config.toml
tie_embeddings = true
optimizer = "muon_variant"
train_tokens = 153700000
MLP neurons of a small language model. Each row is named by its layer, matrix (up: input weights) and neuron, and shows model dimensions 64-159. Each number is 500 + 50 x the weight over its row's rms, rounded and kept within 0 to 999. Numbers have three digits each.
Before each neuron's rows, "fires after" lists the tokens most often just before its 100 highest values on Wikipedia text that the model never trained on.

fires after: " |", " C", " P", "″", " (", " G"
L6.up303:545528460527544454521357578456500406426455487473638494490515522388558496504519441559545502444400503414503495464448520500524473653451407494436493563493494476454618508473497570531383564524537546492532519545587456510467487462459440432546484524476558531457495444457530423433502459479506644532

fires after: " wh", " b", ".", " (", " g", " who"
L5.up917:530486522586494510506463518461534502507511573560595556528504489475468505442513499517513473443489516441433575451486541522516496454483484469444538539556523465455460613445527579557431413525401361513389455479501503459587481467464428666478523500557538488592487481497536464503445482517431538503

fires after: "or", "la", "ra", "re", "t", "er"
L8.up992:526517475473487562483480541508417551432405485514476510483482480436443478475502491541440516515566421514537498409501480561480570538551488568536523476545488502467439584499493499468569489433498536502547527532493484561471545493527530574530530559399540519517451475465459517420625503512465507542

fires after: "|", " 1", " 19", "\n", " "
L8.up492:420480417484448567515486494509465506486441617479499461406536522444382466560463481454589478482607497481548427588510543485474419483505392553462475587480557502471494439539475406441550459481527511474469590619505550441465506467557536574425507542521497497524533436524509460525504420502561523367

fires after: "s", "ra", "ru", "lu", " ma", "la"
L5.up1009:533495512476437480442454532441420493474470533510528548477549458550525444472473447476550561499522566557430508528442579553515578542520433526481474452510560429465528517477537403571497523415555480450471472492605528574521480517517488499580521479566539406535507512458426473508505535547555467597

fires after: " po", "hi", " Po", " ma", " Ma", "ra"
L5.up125:520502542431471458520443476406498578445469483640570492437458391610418449478533476519564457623449598596447535519466544539519457487486446528518463530448584483504579507481450519521427399473505497523436610487499577511431469601483539468425488446479561557520500482451497487453519549505491554624

fires after: "\n", " con", "er", " Char", "or"
L6.up677:453408503488518632498621467524454471479618514590623587482527494552470491474525426520545498551447473561516509457475508611468473458396562511571561479579530400481476499533577454442505523516443581549551467562563482591424452459433436609481423482540534461487492549530484502521546509483478543503

fires after: " F", " f", " st", " d"
L5.up553:464441507441488527502440517500520471456402515473492380442528458413445500537547558533556430486446460464480544467604530590470463558434564537526554484566473525513467476436482573508406433484518463497510543527424585528441490581514453490448507577466515520543476525498484423505508523478506524453

fires after: " as", " at", " the", " in", " on", " into"
L8.up823:463510500436535490546483527523477568537544521431478506462476546445467564563454516553452421606608524552501414512510495400576515593562547542516522442513521445432454449450416446556560497564448507451411454421514523450502487435422519519519530538489500493567452392510555453504613520332515518470

fires after: "ru", "gu", "u", "g", " Ra"
L5.up38:548473595524556544521457514558516540428404510456506500489500521608501527468539449581498449499531591471529536585393493544539490503464488455511511606403446481543509400494504502552497453487536571496458507573428454521546471448518486527503461456490520526568488527501438478500502477502443517482

fires after: "n", " d", " Th", " st", " D"
L8.up258:483439550495562476514460546521427436480458555529482413452618471454497476561643449501458442452478476612517422510505452570495476510532491554450507465508445452545538462510545542485434570431567501444517477525559520470468524520483499505374506449575565514547461497485528482518485461530545370435

fires after: " at", "A", "s", " a", " in", " A"
L7.up747:509465491533508541465589581493520492524583470478555426522491429554496513461553543494517462587452501512552518547478478508545510552516439433571496448446519457485499442460548581489556495499528517400455439544480451543443538457533536486525426497413505487577575405603475409521547563426522485470

fires after: " Z", "z", "d", " So", "ta", "am"
L9.up996:474484605524532510531477461454473493459552417414537457512443541443479497543527531552511518389457468487587550553472521466538481421462532504483510532541552492536461457438481494423519482442568503450533595574467519537502457466505422518558533457534492587464549474540515485504434474376441474539

fires after: " ", " p", " V", "\n", "-", "s"
L8.up7:486501413490582476442486431515545461519520516448516525471489542467476446449541530496561549540568596542439567448527522511446477503412553551463521470548574441409497572548472405454502540551505502437497483462431579510522460536461472450571464487499490536569518547490546402409589413563482451431

fires after: ",", "ta", " Ra", "s", "z"
L7.up360:506544493557538487501478579443452389508445464483534510563510528500554467515513495570553462474486442515528489541385481538418575473509439436564520445504435529572500512421450532488495460489599465423389554590467546573531548477411454520541512448483441542517472536484452556588436481328535573479

fires after: "\n", ".", "|", " in", ","
L9.up477:504510461499386558495496462524485627554440527479552510475611506459432455526576629401424436555531466491415474521507431495535520467531449534591549633448507553500525449505502500500484514501526462415513515453473569456512506477465474541479541581442608487446548471580480387535427507510543404513

fires after: " mo", "er", "co", "vol", " con", " ca"
L8.up208:512400545462539437441508548505432499540554397485404652415446468449493473484490458495452490429510508518559511533439500583472576435511543558575526436516569418567474475578526491417519570516529569540554494477603461551404545515520529549482431558534570453550477490512554535491439510444510414486

fires after: "n", "id", "s", "t", "it", "d"
L5.up108:433485538428481537592471553540530390488521609504498441488494453569516470454444442544433460408592593576478556548570519463484528473491547437526472522518509486440492538569502589460484506450491617449468536517567489364525451500486502495496510500514469429529381510493557494509551508495530567518

fires after: "c", " de", " dis", "oc", " con", " re"
L7.up889:525444547496557500461455565487470451618605502477374415471506541465493549467474524579472518505542612531417503489542506436380476514512539395486442502514508431461441423464454502405600541475517496489526454505537452572478553483512442513575526568482456415470497446494492514559420487531502498430

fires after: "ad", "am", "ra", "ab", "d", "n"
L6.up1105:431526511553426533475521475454516387435489550426482438475456480513540463472489525598569556404599541527495515529482533554492474487448556384489485539411570447539485494426543494453474565450571607432541499458515430616569373491482510446594473538471482610545493475394532466508499426452469497473

fires after: "ch", "ist", " ch", "ju", "st", "point"
L7.up91:467510511447525470428452396550474514453439538572478467506540489406508433426533431557568487553474489580474389501490502538580458483540425476514439490532508550488534400411442516456480558548450595483626503512542513448625557514523377383552489479588507517517591492608535545536537409480525556500

fires after: "\n", "===", "19", "20"
L2.up967:520434418518525501598439526489486469509515512476586488477536560468533519502516426588598518614457435424496522542464486565503537478530471485481403588557526459497529546539488537517447499494443555531515501514462582446395447476566518513445445524531485585535575560497516514478512455407461534389

fires after: "gu", "ie", "u", "ru", "ow", "bu"
L6.up713:432530604489512525534511479535512483588553439430469406484399513581519514480604533481566470540538510477478457594487454510444468505387422462516576569476431471497523385489489519490567507572488538505455451505498460452459491507594478516519495489557423535524526468472472530534524437462464505514

fires after: " do", "ie", "ri", " two", "e", "---|---|---|---|"
L6.up152:471469487490523468532502506566526437539489477480494521548450522506545478437497430587512428560561489494438599561507508542370474572488537570518504519436478498474473636551503442479505444543451572527427506530505517630524377511431501539527548436508408512490435507477502521464490647375463500418

fires after: "\n", "-", " De", "s", "ist"
L8.up372:506591487542532513433485468471578474502481539479534544583506535541420500495533500507428541484506610516458516530528470535564468537558503552419420547460507432505507547462478368473574518514532379491534504481493497524586533469534612501494519486500575598475607588557515410467528511410433504481

fires after: "ur", "g", "vi", " I", " he"
L5.up646:514472555497446482547358473553523389478484517512581504538549427549511555497507511601491444436554439455510398476493521548422399409452485411489551555540471535426510661483511472488509436525519508500477579525496531476519531497474510588608561473493492484550478507515482476526459449468491504520

fires after: "ri", "g", "vi", "l", "s", "n"
L6.up442:510502400427491512517487431577459497437481527559524534540478465576467487518468466550428508498628558523543569601501464545503533485454428437500511482556442455511466505522485535554545506503539605467507563584548465546455459582542569564559480557525477475556542500514444425540450439548569554448

fires after: " R", "r", " W", "l", "s", " L"
L9.up1037:421452546524430420537449465632435489466607518502503507522571496607478602522552576518489519425472498552467451573463504446569529481573448459484493436448582461506501506456516492491527446443538608459474542501482460445487452480513497534515519483468504448561489528557531562553544461378571547495

fires after: " his", " her", "ho", " w", "s", " W"
L7.up461:473518464538400463565448535557483410454470559521485537599507494486532481475558487530620565468528495579544448615503611520499397602549473495583439404531497458460497540535573491485566534509556467453488510521540465542474506478501569543548520416481414479563582501527542479452504480393484436421

fires after: "ri", "e", "vi", "ly", "ur", "n"
L6.up607:517426463527478509542437464580505463505497540482593503485457513480514463443540527535477486465429467433460497555533422535456427537526443501574541480519490492546472540560473510511521389510426454508447482529393542546612461492406494536525507536507584463443460497451409462539492496501528498526

fires after: " lo", " d", " fa", "le", " se", " on"
L6.up474:537486460432482526506526510552545479588458439450503539494551490430586474522569497498553526588441488552495505540497572518537465426579463445487419474512472544572504398496440559516547531569483515482505427561490468462593572550511574514463555548418435574473588506621471580605476390443579531456

fires after: "or", "er", "ent", "ult", "ur"
L8.up556:549487506440494472512503505496509527529542598540506485459557525557492456540626438414480484577523552426538535479549475576488486472443436445435642588603543522503462501573486552416445498519477530615584472462501506567454423487458509614491439545478561470538530458569507510482532472474477489486

fires after: ".", "s", ",", "la"
L7.up193:604455527443475560466484515444531503461471597480496569446521564512476534566471624508479540501513490460468493461501555542507488490545489482546428561532576521528470538508519561471514493449463486432484531589533487420497552499553502611433516512477555472468440519454519482480558498475560430531

fires after: ",", " An", " J", " K", "k"
L8.up830:558423570557502516488503455556434555510518580468493486566571477503512501508566541545463547499492507501455497481464544514452487484399460614507591518479572473455485499431578573403434518489533373454509477424489441538506509519457570471485380490534554532512469432450517565478459528412593375476

fires after: " de", " pro", " dis", " con", " Pro", " Democratic"
L5.up678:477541457498490461449537465509455461569425487579466495505432467500464520462517454448528414454449540542483528439489484438388523566523511439589496495495504468460395540432452600417605531519369529523510501590614451495566456550497524451619502504522489491425481478549511507456548480502548611497

fires after: "ra", "e", "re", " ma", " qu", "ru"
L7.up1120:573502509467554528493478558436481527436468559467497443521526435485514395564553496529439513458555438465620505519438467552504472501543485512421464577540421453479526529498538420498535525474515418581516472521459522555520470528525523512532566497481426452447454490385573439503528587542486590488

fires after: "B", " K", " In", "S", " J"
L7.up333:512506501604452538506595488539435473570566571526471465584470518427430561448579548592438514491430573494491590506388455526464574504461503533525498507509451461557509467480547452483473493501434459457525506445427469487413529469535519547497501537391481498625461511447544603450467392548530495464

fires after: " E", "A", " did", " would", "E", " a"
L6.up925:535520484564499511500516516544421484445502543483483390552529409500558548502582571546458490535447479522612506502514497458522499522478512539586526432499507494438532406499428541428514556545481491568512499522546385567561484449505422416424421482476455457506484512517634517520545381419544473446

fires after: "c", " Fa", " S", "la", " fa"
L5.up658:487527509505559562531522465533593516550448567509483541538543509517388579476527482555360439467519552465516477531560545526503469496540533469451491590436589465457449513454420425486554473500562456546514560532505489501553400494425543597591504481435492405492566531535478536473459448486507498498

fires after: " G", " b", " g", "==", "G"
L8.up511:492446513533432430454573508461551499563450525519503502504579488466423509519486539477633550402520529424415516609578477446465523501471465585572529501520453464457393466479495500590509451605523507488459467465448560456570473536457456540568466449544502646632539493512434462442469427469436516536

fires after: " fa", " O", "o", "lo", "c"
L6.up122:559542497502503513407497525503560529586423491550412463567449408435493536475518514602487461490505591453498521531488577420466566488548467534523479531488509459506370469444439463519576414486505515561541478508415479455499482491610524557455580524528488511518569521537511537460445401360495523548

fires after: " st", " St", "c", " he", " S"
L7.up1112:552537510450480543568402541456468512462511525451590471485530563496552596433483535557423532489483525489475568494478478514488441476492372406482506508536557526457460542629464474458462468546509472514441504493489515504482418539401525534506416559449576494543529489561516514518380448491511477523

fires after: " (", "\n", "===", "P", "-"
L2.up726:539438492462445497460528520456539524533530507434525437516490572458440470472522522562523529544465535453475573477536425584482481503479486481443477476555550434491431562531558493498420557505529424485575520512501431465471461467498441495476512532549494461503491596449477467500517531465446550441

fires after: "ist", "com", " His", " his", "point"
L6.up334:483513473502412453458564498622419514512514519547541434447462548621537545472455478520502551529428487569516496494466392656586482521491480436474483522543469519447536500454570507559548507518417493511510460467561592456603583496463460482447544443528531496509486487536565514460539446460489548562

fires after: " his", " the", "ab", " in", "ad", " early"
L8.up731:443473483491452511530468487466503381527517622391515530494444641525445458445453346522521473516466489516524413550541555445497469533534528546505530551476521403468461459487450522475486485601534536506478488475637547536456481458506513484553407490562581526505462414455603453470481515514509510479

fires after: " |", " G", " D", " B", "it", "l"
L5.up892:485451500424533512534496605533499447524532494567456446436579511410593506538535465591561519437585412472503450449500453577580491540492478426564424488544448505574475474528473482540519559509549496493539508494503524537470531385539457551506524498537607527486467453457514521434558540501470615554